From a checkpoint of a small transformer trained on Wikipedia.
Architecture: LayerNorm before each block, rotary positions, biases, untied embeddings, attention and MLP in parallel, capped logits.
MLP neurons of a small language model. Each row is named by its layer, matrix (down: output weights) and neuron, and shows model dimensions 96-159. Each number is 200 + 30 x the weight over its row's rms, rounded and kept within 0 to 999.
A block is one neuron, or neurons of one layer that tend to fire together. After each block is what it responds to, as a language model described it from the Wikipedia text at the highest values.

L3.down75,151,185,229,187,161,207,203,213,191,180,186,188,183,217,197,184,222,123,233,182,199,152,244,220,233,130,220,195,213,185,166,219,165,179,191,195,173,251,221,182,181,187,183,151,236,185,242,221,237,240,189,163,172,183,179,147,206,190,196,200,167,248,193,160
L3.down116,216,218,183,196,166,235,148,201,217,139,213,178,176,194,166,197,185,240,231,209,193,204,186,279,225,229,270,195,230,248,158,146,205,186,183,233,218,217,228,218,128,188,219,186,220,183,188,181,195,285,232,160,211,184,183,253,243,207,223,217,140,226,186,234
L3.down149,222,207,207,207,192,238,167,209,211,174,226,267,222,151,231,201,195,186,242,220,199,194,191,190,236,152,171,234,217,212,244,226,198,182,179,208,232,214,206,194,226,186,237,194,185,177,201,174,138,203,172,192,199,177,227,193,240,197,223,159,178,161,247,220
L3.down435,259,182,197,190,202,201,195,173,196,193,220,220,172,222,176,238,176,192,239,155,216,168,236,179,243,173,197,222,188,223,191,156,217,188,229,184,236,183,133,192,245,204,215,235,173,224,170,255,183,191,196,231,264,228,237,210,123,234,211,194,175,226,242,201
L3.down688,214,192,202,204,178,146,245,189,171,222,211,184,249,203,232,225,197,148,209,217,179,164,237,227,236,168,181,199,206,171,201,213,160,192,224,200,142,168,185,159,233,185,183,215,187,194,197,153,238,249,210,171,253,146,189,166,203,263,237,211,225,181,174,180
L3.down729,191,238,229,257,184,213,203,257,200,198,177,155,256,175,215,209,253,227,231,243,189,217,225,207,204,165,216,210,177,196,167,111,191,252,175,249,247,233,202,202,174,182,202,216,220,188,180,234,160,222,248,186,187,237,177,193,230,202,202,219,187,206,158,204
L3.down874,232,180,166,201,225,205,246,195,211,207,215,213,214,166,202,191,166,172,260,186,156,132,204,178,227,214,214,176,150,231,212,234,207,200,183,198,243,142,231,221,182,220,214,195,144,216,205,175,219,225,152,173,198,238,214,199,185,162,220,206,203,182,163,159
L3.down992,156,212,185,174,231,205,157,190,186,223,179,219,176,182,153,186,236,190,122,187,208,192,208,180,202,167,216,196,212,201,236,182,218,166,161,224,150,191,207,201,128,200,212,227,224,220,193,217,240,178,200,167,191,195,244,142,247,183,252,196,228,189,229,202
Description: Word-completing subword pieces

L11.down8,134,171,199,223,183,200,186,273,200,198,224,210,223,166,199,237,181,270,266,157,250,191,245,210,185,225,181,219,202,195,193,211,214,228,199,193,189,209,246,155,218,195,221,206,204,224,141,182,216,183,143,247,211,205,188,233,214,234,206,193,235,254,202,199
Description: Pre-noun modifier endings

L2.down25,148,159,173,217,145,197,240,244,148,205,244,163,177,208,241,184,168,218,198,172,149,198,238,207,184,181,219,148,256,151,225,163,247,216,242,210,229,155,183,212,196,198,202,138,252,232,147,196,246,193,177,204,194,226,212,151,166,192,181,191,252,185,197,219
L2.down50,184,223,220,161,185,226,227,196,238,190,157,235,158,213,206,217,221,199,147,173,179,212,188,184,177,193,178,182,215,279,224,184,209,225,257,199,166,189,231,218,183,172,181,187,162,191,158,215,185,181,179,181,201,191,179,168,157,205,272,181,235,165,173,153
L2.down68,193,94,225,128,226,260,171,177,207,231,263,213,232,247,179,175,142,228,222,166,145,218,169,243,200,222,228,183,182,153,222,205,150,197,237,155,177,176,214,162,196,183,200,156,134,208,188,205,190,241,198,225,183,203,253,197,197,213,150,238,222,172,218,217
L2.down587,214,209,181,192,205,175,162,190,189,192,176,223,154,197,215,226,187,187,177,189,230,177,205,237,231,248,219,155,192,199,179,235,177,194,132,192,251,202,153,162,202,147,167,265,170,141,183,141,195,184,222,192,181,211,178,188,189,208,234,203,175,204,184,247
L2.down702,171,212,213,166,233,254,177,197,204,178,186,174,249,200,252,238,199,189,204,198,202,254,256,220,180,204,192,151,202,204,168,142,169,225,229,167,237,245,204,123,237,238,206,190,192,243,139,218,183,185,118,246,204,269,192,160,186,193,171,193,195,232,214,274
L2.down723,210,210,208,171,141,206,210,165,226,199,203,218,146,149,162,211,205,210,161,168,182,192,200,229,219,242,175,198,237,203,211,190,195,212,168,224,189,165,173,189,186,206,185,160,257,229,186,241,165,176,206,170,154,225,128,134,198,237,209,171,252,196,268,217
L2.down979,164,205,186,172,162,186,170,187,211,197,253,192,197,132,220,215,165,249,175,173,208,195,160,256,288,199,196,209,232,193,229,187,245,236,113,234,193,157,182,175,193,235,202,208,211,116,210,163,137,203,202,227,213,194,188,230,218,198,184,233,206,233,190,213
L2.down1006,228,172,209,179,219,139,240,220,213,146,230,208,139,171,190,247,208,210,187,183,193,216,241,237,156,189,229,151,180,172,183,174,159,232,237,201,139,231,199,194,184,228,191,166,227,179,181,205,133,229,199,195,221,233,199,216,212,251,187,250,171,204,203,205
Description: Range connectors, word middles

L2.down208,192,213,223,183,257,223,190,131,217,163,214,208,196,206,258,151,164,201,247,219,185,183,200,185,245,197,192,220,194,251,196,148,173,209,198,183,212,183,231,146,233,259,171,206,194,161,140,189,260,178,186,145,211,215,218,234,204,216,171,191,166,169,141,129
L2.down262,195,178,216,175,227,248,233,168,191,200,207,183,227,195,234,213,217,190,252,229,194,185,219,216,178,188,159,209,198,167,210,233,251,245,244,179,172,272,210,192,173,244,210,194,212,187,204,196,223,176,176,180,224,199,232,164,266,180,220,202,152,183,218,183
L2.down267,215,196,167,162,198,197,205,237,149,309,217,173,226,156,211,206,206,147,267,224,193,150,194,146,166,216,213,221,169,164,208,190,253,192,212,136,259,152,220,190,183,221,213,183,180,267,233,179,166,212,210,196,210,243,238,167,205,195,193,179,211,162,197,207
L2.down309,175,174,224,261,215,189,178,178,202,229,209,208,197,176,166,196,150,201,195,205,220,209,184,191,195,192,175,186,132,221,205,225,191,198,273,212,230,186,205,219,296,177,255,200,208,221,224,165,223,195,175,199,186,198,235,144,208,151,270,122,161,181,238,183
L2.down332,191,217,200,215,217,217,237,143,192,147,169,148,181,202,242,290,179,218,212,181,218,257,195,240,129,214,122,175,110,230,194,162,176,162,214,185,159,228,234,216,164,216,193,193,213,210,196,197,199,201,201,214,224,240,166,151,183,232,240,174,192,207,248,186
L2.down565,177,188,133,203,234,207,133,165,196,243,127,183,267,202,171,223,191,256,218,238,223,250,200,178,158,220,200,199,263,213,181,193,237,229,164,229,190,175,198,181,201,198,136,152,231,160,178,192,168,179,186,207,197,235,197,196,206,223,192,214,161,198,169,213
L2.down688,178,193,152,228,198,192,218,136,199,203,164,179,242,123,244,167,182,184,135,208,234,174,217,168,206,190,175,195,222,205,228,199,161,189,228,266,199,228,216,193,227,203,210,196,240,191,209,175,182,209,164,198,190,198,210,180,236,247,192,216,170,205,191,250
L2.down956,206,160,174,146,213,221,181,232,196,194,206,185,256,205,223,227,239,232,159,193,251,195,197,239,162,198,208,214,200,171,177,251,185,208,277,230,236,180,278,251,201,200,212,184,204,195,213,182,151,207,174,179,167,193,244,210,154,232,220,228,220,206,230,202
Description: Of after nouns